config.toml
head_dim = 64
vocab_size = 16384
rope_fraction = 1.0
qk_norm = false
init_std_down = 0.00418
lr = 0.0111
lr_head = 0.0043
warmup_steps = 200
decay_fraction = 0.605
final_lr_fraction = 0.05
batch_tokens = 131072
steps = 7973
MLP neurons of a small language model. Each row is named by its layer, matrix (gate and up: input weights; down: output weights) and neuron, and shows model dimensions 96-191. Each number is 128 + 24 x the weight over its row's rms, rounded and kept within 0 to 255. Numbers have three digits each. A neuron's up and down rows have the sign that makes its largest values positive.
A block is one neuron, or neurons of one layer that tend to fire together. After each block is what it responds to, as a language model described it from the Wikipedia text at the highest values.

L6.gate729:147128127164106109120133122134141114120103103112112082130158125139099181115111118104133105183109130167137117161137117157139101111101122127138110140117141150124085138133111115128106121127106129074176110152098079155107109179162114115055117133135107155111120183134140159122137166128179105129
L6.up729:120107106168132087118121136056148093146151102125082105142108148138108138145134099159129103109148167137139140140174115167115155127171105132093161142124125121150126080142132132098145133133130093107139112139141117132092093124081145088175150121115112128166111148146125167121105097145139144101
L6.down729:124132117126118078121112129143148112163130163134149160116131145109113128129114136118072160080111153081120108139117146148103146140134110102098086091133102142118122137116144137150161095122088154134109143184163111126154152153124149131124147135149123143134136123118118168116134145151113135128
L6.gate1136:106137116151140151087102118128125125136146136116158132125109091112114077179158109120105101122132101100133175123148148122113143192160066134120153122133110131120118130123105122125141154110079162125096117135103148149107113158168151095176090089119179111141127127122143133110148104145101157147
L6.up1136:106112168113148135130117113161106150099114169107120132096124132100150165104107160145085143095103145118113125110157124149147164130118087100143136124153128160135159149134115139100128147102150137157148079119168117115116101137114121155111132140129121138097154097187133165121087082165139098088
L6.down1136:153114128108124132139171121140134123177091148169119149104111112113117144091099132122104122138140106128153107148099123133122109116101167100122165099127164160129152111117129151120148076149093109154165103168159130102118142136135121122144141149124125165154092108149107115137150123119164126117
L6.gate1208:096109132134131096108087095088140095099132138084116125122130140104159102133167077127097186118139129132115159127119140108129146138131114087153127128122131127141112099113187141111135126133104126120163151152097143118088143137134113142088129114106147098128126155164138107137117141136121099097
L6.up1208:114100149089167141189130109128159098125106112110096113148104160126131143107083133110098146101143158135141109179139163164086125122100153076151103138144107141152170165163130135110127135128128118111100146136105155120165132122127174130138146134120124112126123157162120145127075111170126136111
L6.down1208:148132124118119154102147137196133146142137150131097112168107149142123120122149160100098145113094131123129148086093121094116101138094105126114126158111134153139108131093142139126125123094156143134144136146052126125075119115180150118100110102162180142193132134130159147132112123112121113090
L6.gate1324:153131117153126135126108160118099141137161130129137159135106121134146168117110104122103148147097114155132094146146111155107075098104114093146145125144078135132161177141110073126100099174183116140136111110144129162129065148098124092104143125131166118132118125052152118106060132110136116176
L6.up1324:113106150138141137117098127149130100093078108146138095122163165109168152130147127124111107131112071124108145116154100127086140109096132160112207155131096119150127090145127120108121084091112072142148120141134135142109113138129150119180108134161104164134132163163142141128136154135131128179
L6.down1324:147176163140129149141139089140163102124131151124133156153128139136121135160155127155151143169111058124113091109129144164137111146168141113137149144104126183111142090098144103112154095136149103123102088152116110170147141143127126099084160123115132128120118165187147082114127116137152148215
Description: Lone vowel word-starts split off foreign place and person names (O in Ostrava, Oryol, Oumar; A in Aalst), plus determiners a, this, any.

L5.gate269:135115138147123101124112142119133135112114121122093118141106097069142116113148102125133131126134117150160146154126081117131158118103094140085102111150141115120171113152119113120104083112095138081162149097112146139142112106132091106158161067087176119091125142136147111143113156083152110133
L5.up269:124115145171147145105146151111149132074100157107135117141141124096137097144168135057143161141154106177158127145145158118093140120118109162073119087119101173109114147135152166072150104103114102133142121123131130114118112143145075123114116129121132140206132137155143094192113156156115121129
L5.down269:142129073134138145120126115109123148137163129197171145142128118183137134157176131116129118127121135106101146155178103122127117178142117127146134096122128138129159136104118105110164066110114106159137175123119107114133124121137098138134130180110111135146118133097132135103130104126128089179
L5.gate369:075100171126101170123103171177127122104128172164113141101149155124146147133098128140106118149144136115106108115132156146088135105121086114120107170154094110118146100136141085097137107164086120137140143128083132127135137142125127074139110138147129129100156150116126089107121118126134132119
L5.up369:112101128150149169159103137156137157122136146125108121123105123102115162109164123142055166131121145129088114142167131136132168165149086115136125165158119132101083124158157131134170101134141155137138092121111128068133157116107096115131106098159146139138117142130198143104121139105111107141
L5.down369:104122133087117118121092129122139096132095160141108188139122164149139136073169096148147121151140115137132135134159140141104115124095102119119111153134108115103159107113109146117095096156145144155123139137139125166119130154101110096110115143116140086151135124137137134098131159128129146146
L5.gate979:137131139128123102100088130119116116146182145133140125119128124131118152093116111137126082126108167111155132082138116118109181071097128122093120152099122133118173101115130095117095120120105106147136129132064126120143128111149106128167141148131143170120153124093136142134114129149116102147
L5.up979:130123161147149127132143118096105152149179130122153112136108082144142132116108137119119110160114094094143124142119135111132111131086133123104153119148147123127171136119131116103086175115119090099142165147062140086119111159129132132129083132153145134113134109130159113127082118109124104139
L5.down979:081133139156119129124157154097100125154098117134102134126146116125142136121143120156130131149160128126128123124109130155147115179134146122130159126132114129138139106124142104094114132080108113157132122111145127169136110171124102156146128088089099108114111140144157136131110155114119153089
L5.gate1258:137089136152146098109134143145167135096129128122111137091119112213166109107079149184129126123135111135130141171111124140151117134086140117139125148121117105129148159166155131125093128157128108140128136142063175150097160141148129116110120082162109089112125171106077151137115110111087128105
L5.up1258:120138158147090141114145116128137101117130080129120124130109121157099100129131130110066118138105096123124130041097171137116136106110101151145115088115162141140137122118131140088108108141132101156119150105069159151150134127134122121140103094119157154109138155147124145151087150098090134187
L5.down1258:077120155139129098129148132102118117118112118130128132146130106169154146118164164157140122130132201083175180093101129172078080146108151136130139163123084143151167113110156139126139140132092142119107131147140123123152112121146136104104140138131111148132106123129100153142083158106084129106
Description: The article a/an and the adjective after it opening a descriptive noun phrase, as in "Sandy, a journalist", "a rural locality", "an outstanding example".

L2.gate1154:094138066144128148115130117122164142127165133133108141074100158150119151105214105138144103137122118147106100154143134133140116122135108128167108136121116119147145123089146077140159125133141131092161145104090167097154103152121096171101117128142080068147145138132118167090112134145140121109
L2.up1154:109114163157124141159106170109124106136138115159149111148154137132065127167175128097122078136079090110121102119138083119147123100160121134116127115116106132141124146063135098091126142089124083125126133120149106111121107142128105162139134132159127133125140136154154119086149149121108101112
L2.down1154:146134181118131133132143146102156141123139108143130155121096130124081127118116126149115117143113122088152139128143138124158154124097109126124102127162114108109078146192099138097130142077188104171148135111132106116139120134179111189120118094081131162103122099126150118138108130125126090129
Description: Generic head nouns naming what kind of thing an entity is, right after a nationality, name or other modifier, such as film, band, ship, club, footballer.

L6.gate373:094149137132079092096121161125102122149148119138154162089145112145138135144131128156128105137127142098149114130138093120152121099145122106155138161106112127123104155141141141144158112151085122117124117128135136150116117149133153134142111122185118123104111152118126121144160149086128139156
L6.up373:076126081158089120145097139103107130132111135133149115085175120148102123143087123143107109157151106127148108125125122175132144131106141122143121109104144147145116149096174143152111073146102114095154135102090107116090111118129154130129097119130117129123136097112115113126154129077133112147
L6.down373:142124093143108108092129141166092091159158138104119139075172092133135134166145168125142094110067103097129123172146108098135129097116164119128115144121156127105093128113092095134128081132134123105100111123121085157102107114131120122159129132150107117101111121092123083153123153099118094149
L6.gate765:118109119134119123097132118083127139109133138146100134095170123154126128087068131110093153106163108163177093184085099124114135091112111152117168119163136114157114098142150136157102106111093113115127148140107150143127116124141158099147125135127121127105120135134110178117164143122107138112
L6.up765:149119114109124115083160145159126093110128109115167108093138146150113118118118146120108130060110167128150131155124092130137139121160088115118103131157149123103139178123090143104131110138187163129147144132086177131093099129125149096143088137086107108137119135131121146167150111129122150121
L6.down765:122124141138115157130133161152118124160079078109098124135143125094090126112142125072096151149145136113077114115143089168101134124155135096102109133123111120116117185166117139106165111105172142116147125151126141145166131121126121117122137131142163130150105121118090100143104119140170105109
L6.gate880:133107105121109096173098139114151081123110112157130138091155211085124133127110084109147111130112162121171130137067111124165089150115122095114145117070149103134145136146146084150170118099144088091161125103115136161161117111114119140120131119114117110110126146122081128157203139149110119156
L6.up880:104117102103091086098132122140119095090152165103126148118124153140165140117118108180149115101114120152157107137115131107107118099083168103162123100127120117101151139157151057119147146162143103133110137110113065139085140166125190131172123136080099145077156099118065126156094136152161146133
L6.down880:093135098133129137090131135083136137121147114150113161149115152101149144136109130147129116157129127136119126120103163152113144137183139109167108120100160103122122149155079136130072107101141139136120133116117161133111137115116100149102164095092124074126104135123099140169149088133138139134
L6.gate923:158133131130139117110101132120127116153177154102128122132125112122112101116095117125101132139144128101137112097143075108119104086119152151161134089111104152150139078122098142125121098103109119121144147117110153137111145127154133117098148082127101137147163147131122120115136155133169165196
L6.up923:157129099130151099164089165199117158151137131114134127095131150129100096120158148180077144105109144115142094127123133111125148112152125141125094126122128160120111077108170153115115107089171127165120123119101133160130126108109140116116077101147116146131130159115093107140132134117097151148
L6.down923:123130097124130124087145094151166148155113098130097106139132134138183146089093138129092123102152137084146067128129110160112144119104088139094133129155116167132128152151141094133115133123122124106104125132119168111085160160136121094136129136104126100100122154117139131129111127127129125107
Description: Ordinal suffixes such as nd, th, rd in military unit names (2nd Division, 4th Marines, 11th Airborne), plus nearby commas and "of" in service or rank phrases.

L6.gate327:128114161145093144148146142084091122116113134114139122151113123104144161149143121122139107092119100119121119138127095105117157128156096139120127116179136183096138092144098118147114098106136140168116139164133125137137042119069068154150142126137116122154136143146127133133113144111135141128
L6.up327:120101180100123087148128132163133110092102118100132133121115117129139103129124127131108138127101137127113112112139112112128149134161140124129092152118131119108124134138105157085167140123121115084108105194123147084165138157168109137134140136121127095098171137100134118047134107135117178113
L6.down327:131084096110128078113085124121100115142110176111097134093181156123096127139149167104087093142117137113145089133063131157112127116154105128134102115097148125141116172095157159128140140079166141079133065168104104130130118133096130116194108173132129160150160111144129132065150125153178168144
L6.gate447:104123118150095140080113146164112101109060080148097151157153152076113131134147090142136154144138116160124157141111094114104151138150159113103145129108109104103162096154109129142138107134160135120125167141142139111148122137116111125131137121117165111126125153130173130134155102140164112194
L6.up447:148127115111115126114133176165153096124104131133136136145165121115103126134115118123142165129145152145163151070139138141115107117154125141152173151110114082150113136143113159113086140136092117091157128118095140154098124143160073073091096157138132151099173135143095107151129135136150140148
L6.down447:093114139142121173117119122130128145119157173125110131107148154141157137137116123148130124095113105119164157142101146136120158144143124185139103107135151152113123110118091167143183150094142117153136112102091132131103172098119115152142163141147151108138149155114148075085134110130155142085
L6.gate532:159146136185125086128130093140097122133134126113116147105104125123100127136133100155140105106096184173148084132112105107127111095162103095119120121126148156107133078109120138124136089165090129134103145144171147155104091106144090127148088123142138164153099143164119128137121130113138156177
L6.up532:143120115138159084125160139124108127086156121117138155104121115128127138162123165113139130133094109112168123105116118161114131129148125111135123097098108119152113110163102077131128090126173163163093099117136144116123110096123107153126177122159096068140153133064140124086159142126125139101
L6.down532:136103093165108097125139116095118150155070133117089083151151168145090137134112183137139139136129103125166125161098113147141124127145134161121131073145126122076156095160145101131161147122116121111160141139154126121122129169130120117168147136122102133143175123144118147109187143094150162152
L6.gate750:087130107110102102131128155161079104129126091142155136141110118114164132137162135118139137167156106156114151120080172146116128144148101125152127107114134137112136138130084108102131115137116128117193113126160136148130177111139119084141152127113123112071147066125180140146135142123138134124
L6.up750:106122129140141163134120144134115138135160106140107141114133140138132112198146120122133137166056113119113087126138106135154123132162100123131116091159123142138118117094147101163195131134078128123132124135123124096168116116114166146095085167126129153125100144134126080113141162115132150104
L6.down750:119126153117109104119121139150119125168112115123095108131142145160141138121146111124067145127120142103132131118088151124099145109116114190079106137153141148132123180128061111161126144189117120104083135109119152097112163131148101165113135152148159125155153152160117112133122174139100128106
Description: Function words and modifiers right before an abstract noun for a field, property or quantity in technical and academic text, e.g. "Faculty of Medicine", "wing's ability", "speed, responsiveness".

L5.gate371:143165113150106115114116119155110125114084122112169085106116145187156108139121110087134155145160154136153111139147134100141130084087136117149163134088151108108117076132161127089150093081108170118120123110111146090132093140096141127159101137126142167112145142153113123145136141089111117145
L5.up371:122082107120069087107152122136128074147110122111181129117093143097107189108118139106143156132155124119153094136143112159122146102134146091121141126097176133140068147113127144116128112146164129137169120146111096104095142142132119112161095066101121145115098092144134118134126124142130118172
L5.down371:138126121088099111089117137125074138165126088115147133087106119113132128068120091141110130182138121159140146138133122177121119144120159088126142123087121152124133125113142136127132117159145123150139160113119137131119135122112120164147110129130082127120129096127118085143070105107130140151
L5.gate567:130125134105119182101087134147137084148091124162127164130158151119142155152085119134124096083122164126174118133172135184128149167115090134104153101111110175141141156149127119091142145095125077116103104129094106105116116123141133071113113123095084154129131086137109099148141143137130121156
L5.up567:085112161151104126169122167153134141142116103134123147144109148115136115112131082127107087112141136062153118144130144136101131086137156151150135148081123131136101145114138109138136100125157077158100086131113143133100123139110165091123163123166129111115105115105139118118160162116154135171
L5.down567:158122132154160138150087102117107121128121155136101107165133107140135137149122097143114104151127125101124125097126129141114097135125089136110148101097118124140146138135146137119097113115154117125150118115138130138134132140113150137125124127096118101137117125143158131110103133197140129110
L5.gate848:139151113112115121116107157151127086135148108110143155093112177116101078121141127102112161170161166128113157123105076169135114129106140140164125139104090148123163180111121129125142142105127150134131146095149107129130141097158159154140161103107115167179125106127122145124122121089120129155
L5.up848:164128118106105083123139123177126115140133143125130149148102143116165150126161135148126139149143132110121129121098165129124107111068173141135127147094102141114103144114130147142106147126121110169131152089103121122141168075136160126112103133135139116149114161145142089146129154101133149144
L5.down848:133096117108111139059132089145127124158100144137098105101137112174154110113117122106148142162103151133176152113102154155142144083138151106133129096124086171099163122119139174164064158126155145158171161128162104152149168133149173181136131153169116134116117071145155123113133162160125179108
L5.gate1181:126117182135100116084133108135064121107098097161122102120140162151137146122094141126125153120081131130156078115125110113122095118136155116146089173130127145117156158116103101118179102123105131147157075125139080092126118129127146103147141113107129165129116090143113129114169154120150080134
L5.up1181:163136095091078134115123153120122119106136149130100140125170120153126154120116146116119137135133123135138120140097156071088106103110121123139101126132129128122101151143141152105130144095081107169105112080122106136122094127154184172139139059151118097145128137137093093114121129136163135135
L5.down1181:154118128113097126130154127122088135136136082139138128141104152145089141129183117119129174130130119109126120104166125111124118112140166151116122122116153093111160126091118110091146128086153124146112133111148116082124136118168122115160128111060096202124179163141151122130113141125107116135
Description: Tokens in military biographies and unit histories, such as promoted to, commissioned, Korean War, 4th Marines; more weakly, dates, ordinals and list items elsewhere.

L6.gate823:134106153136079145128150123179101105144101123150122152125150125133155112105124154156101143065112136144095141102122136088129136091160092141160148128116137088127151117112153140115115136121118099101170131134145177126102151139170130145133136113105099128150116124128131078115123177140104100082
L6.up823:145124142149129115108159149125144142102139140132138126154114138126143159132120152123160089085102155104136107074100124129132126116148129159136080157093100126119123134168120115120093102150109134151144103119119182148103152093115116117107137065151109126165101129121105168131150150175141120142
L6.down823:138119116147121169110147163111111129139185166141101089095145134098140118124120163135136104090109119138109135124123122127126112131139104137147156167133092106142104138092173049153113074143067123134149102136135136131151175109086110133102149130072126172120089143133114129151117147139086117100
L6.gate912:083093086109140131109125093144125122176119111106134101139136166170116146142095125134128163114107128138100171149086109090139127136044125145135109106132149102143100111156128135115111097108117177097082155130106105123137086107139096168126117174103135127156081121123148164142163128123111139129
L6.up912:152077166180148111132142135123095097149119092129152085163120192137118145167125174147143152161135100138163118113136120133105132101125146133089120084120090110176083134134120149110127127127136117130108123149102121179127094155104115120163134150092127119163110172168126151136093109126123112130
L6.down912:095147120110096123132116149178135140097113140126107100132126122135108125125146156116151144114160145091114107121133125127125121117101146126114134122134085096108133169135142129128081141160111090145134136140100149080144128144146157127135166151132161147123126109184113118135134127139148091074
L6.gate1082:132169112176083143088117155136136134156110123091135128105118135151149164072153156153163123128112079136097109110120130126143087147140115131174134110112132103098165110100117148096090121127094130124101124142133167135165156159162120135144139080118134115138153133173126142145131163118107156147
L6.up1082:102133095198115130109129111122158139085117136120119169118117138156170128135152131159115110127103116154145143108122142136192114108152111083091132120114137129104094141124125116104118108112140134154169157144139150126105133095148096138131115122161114122100119095129117164133122079108125191126
L6.down1082:116148107114124127166078117103134122109121135126109083149134145109180090120095100151119121114126119220154115133098150113128107152128134082120160188135133128098091139154124130122104131126151127067187107148126151125112127078098105163109108140165145132138140095143130114081105145099154108159
L6.gate1193:148116155102131112106105147165110118104144141156120178178138120161148133107120134133141126141095145116127094115120108113137127078112168113128166099129133157114105126144110113115122162162133144179116097125098131121114117095164175126115116118097155162128132122120144175134126111096142137108
L6.up1193:177145123110126115127108124121140158155164125142123129149172148125122095109113157106096133131133143137124122132144156112168103126150112137142148143145138159136091082122102131154162082128130153131160114121116104132117108097152129138133101115202148082130133089123106153120158108180100185129
L6.down1193:079156137141100130117108117122130130137167134138127108142169097099096094102143175106113112102152125141120139124096095177133156132099117122117156134162135082171098111160151106114128101165119125108101098124145156174124141164133109133142123141132160143087146145084133137124110121116093099118
Description: Head nouns naming the kind of person or thing someone is, especially after "the first/last", e.g. woman, person, footballer; also adverbs like also, later, then after a subject.

L5.gate501:125115147119138215112135163144077091129096114120119142121146070128129130109085161150098168120167129131116092116120095132115109121126147122186081141152104091125154115178121108095110132099161108108123138110132146144125150116097124118129139125107118140106087116139165168165116102143135112143
L5.up501:107147171166113126141095102109071147120155145151142081141116135127113116157128104175102101110123134151107181115114086110150134107141123147145133114103129140102127128149156140143133108139123127131159185108069141116151142125144118161177117091193147098104082161171123135148157136114152131142
L5.down501:150122159175114154140148143134119128145136138156107108131120126178116154104160149167163159151122148151118141076119137164130153162111144140175109099133149142178147099123116158123112159109146151168103117147126130118132073113111138173138126160137109145175118101134137159086129109100080185169
L5.gate531:152119128104143164100139056112114166123140102119103128107095115143149144149078122132136155153140101108138134125168110150143109120126100122090151102159128118129104144104104124129131066106154151120061130127111143136201146131102158107168136109137152137137159138154126105127113114142136144141
L5.up531:113168114171127127122108136085101114094189098089126119142149180101127133137126116138150127100126159133071095125128104095120125078142073109105090115131143082157172137119135144118122099088103184144137165155075142155142127112145141130158099111143139144159201125107086098157116161144091102123
L5.down531:156153171110114161147096087075136071127154139113059100145133124104104142159071133132077142149147139150151103107151113137131123145092102139095084119124125103113112155127124110101120119110141137135187121119106143134144074186122164153098089172104127112148117100151135136152116140105137151171
L5.gate1112:120126172112154144124127112186109150117186157116119147164140144142108129113047189124159154112124125140113107167145102114098127173142139131149156128124140140133144090138156066127127138134142162137101162140139159109150113140147150133132137110119119103143152134138141125158163172090162151112
L5.up1112:092160108090094148103100107139127155104168087141091113135125136124144108149163119122167104068167133071124151122176097147136113132182116153091150130148144153121143160100097116144115123113162107131118145086134111119144124096143164127220113077114139124102119148133131104159137106155071160129
L5.down1112:118147160115161150129113125115092085139107152162114128149152139158132135123144149149116133159151118138129116121131141140169115137132089099158131154097099109144122149134064100155126104141147131127140091170103133134144118132124090135113120149138128107127126079133128173121104145115188100105
L5.gate1234:162148133116169124102108166109109134103163128133163148135145132153153112150072156129107097092111136140119139123113133115117154097128129142143128129123109123156154142183125106138144097144162105153088124139108152127095129134174137143100130172142171143130132113152145168134111148159079122126
L5.up1234:104123180119172103118129150095119116157112089103122122081164137154150126143117168133134150106136141180100091138171112148135121100123116109122106149134130104135148118116125134126122119153146150155135120119073125119133105115131120128109154158101124129118181126096120151136121129151108174130
L5.down1234:124119153157173095109141098132152116088145134144114080140146114179122107105149147153185124112185118142133142174111132094150110128121115106142124101125151110152109119130118133132127153150128128142112151102134121151104138171184131133124110109101135111098204127165136147135115138126138120093
Description: Final token of category nouns, mostly plural, naming kinds of places, things or groups, such as buildings, beaches, towns, missions, festivals.

L5.gate474:115140109069127122120151136153114125116137098099145108174130149115135130133136099105135159151092132130159165145154136132109133108125111121108129148124121111114158140082106131140141120116155078094133113132142132125172115126145087178153116088126175106113165170132113184138141078113145101114
L5.up474:150161122146163194151101150116087098127137107085139106080132115152113124157160141085113167171125167137112105133152124154116154085115126156146139154123155150098140128160121086127133121123121112112117093161116105144106144155120133143125129139119136126162164104114160173147111110113129104117
L5.down474:146113112166098187128184187116134133097119110127104116137132130117109091122121129193148142131143150110141108145114131115119153115126142172130053156133156152112128107125110157131151108129160089131136124131138087119168145119096131137153154097108088179124150141176114115117102148148126135121
L5.gate714:133078117087105110098180136114119088154105177095101102119073175102111092196106117101118119130112126117107128144091121104137163170128159132141084148093152123101143137079144169111156186140140098135094094124120104148190101097159138141143125126090133127127153084144172124117136150116098149119
L5.up714:113182160104124144121102125125148126079084143125157179123143125139155126171167108139131161151132113123115094128109112145089111119102117147141142145126110127128148147126074172180139098118142136080126079188096120107133143126107114126157121119172123098094120142139111072088141130154138144169
L5.down714:129106117097098164114138159137130156087080136111112135127126184117099098150136125131137152139088133082105102121126147131116136130148148165163100135095125120166134167065111150141115117167135128139116130145066103074141101145119148146161111097140144123107097120129125119140150159122121158144
L5.gate811:152104142128080155145171156122122145096138098093129128102169152138110153064150105117102119083100143109148112078079145159103117101133117124138145135116131136083137164082129147127170130149132119136099131138141117141114108108162134086165154110157119114117178126149132103128143113137117171087
L5.up811:093128140125131136126106135126109131174129114107126142120148152133140135132119116093143119154135136098086161118095087081129123100148125113108146099140110107115168121132095153128089132126106122144104153197102119091130128109115101106151142090108120120129146118146126135169094139142121149153
L5.down811:074168127119118143141108156146126098158152143169096114108103137074148094120125146102127115138108120155106140162122148127105161127131130114072159159112119154129090101184120138139127112118156090149134117135163157106132133127104125138119123144094103129100099116130130164117100171110114133078
L5.gate1106:153102100113129109080128126124133130138140096113105130154168163160136124153184138145116055126161181125155147137105078106124157112147077101109087097100167151139153141144133121128098150136124138106102125117084137164084139139126129190121095160127103143099099113142126109103088141118110152129
L5.up1106:137147151130109152122117103137122174088118095119123084101117140136148114136108138164130147132138139122084164124128129155165092153088137112127123140107104161157149151098144152111157113158084107156161105157095072133092084126150089186120111117115116132136208139127139093116114148154115091142
L5.down1106:129161149162090118127150144161128101122117123041156128136122143126118101140130105165122123083132165135200150111135111113166133127124120099170144123128145176115087153089112132103141107165138150139105120140133110169109145143141159118175152077107133149117131098122115100140170164162119133107
Description: Words just before a noun's head, mostly change or degree adjectives like increased, growing, rising, plus determiners and final "and" in quality lists.

L2.gate1280:106155145132116148145130117110139091131113144118102161091132140095107091118118148085129127116087157107125087140109146179141129106107159117106092108107174139120128116128134176120133112137123134104116117113127124094139123129137108128148107105097084141106120096107073112135143123157113144110
L2.up1280:094166096098111088130144146122099145111136143130157104098137171082129097125117143125120104145099128140145170122149067131157124144119128141179161129144131149081144106154128141169116135109091103115121110138082152148093114109171148080129133089152170109070170100108129120121121148061126146123
L2.down1280:123124108157087131101136137172132107131147120162110113099087110136105118149187149151169152147105113146149110084126131154155102169155155138186107122123178125144144108098136190158091094133157121092113102152124115078102107132119135149139133128152143151126144140129092104093135117097120120138
Description: Ordinal suffixes such as 1st and 3rd in military unit names, plus direction adjectives (Eastern, Central, Northern) and House within names of districts, regions and legislatures.

L2.gate553:160117103114116145079125154127136142096117106163118118133147134099134106123127129111156151102162148125141119102175120092127150175128140145144099125087144093112114136116143100129139114104103124118069137129099134132137113115170126152116150147119118131131149110108138141122148122109089120131
L2.up553:107097132156105140116108174085129140127122163122126115101139147136093119132147156172121141128134126115107082130077068129137124122196156137143116110089146158134129149093108169125085126085098105125089142111100129120139064139126174107132103135141088141125098120122108082099127116117111080100
L2.down553:073122157056146127113122126150101135155075128151168136169129192135137114123151123087086106133107131122143117140133103144130137161138076176116123104128142142116130124100091095115176127119131120110130102116090130111128126123150086124180130132158131106120158111144177117155155139156134156163
Description: Adjectives, verbs and quantifiers of change, amount or novelty placed before a noun, e.g. increased, reduce, expanded, new, all, more, plus New in place names.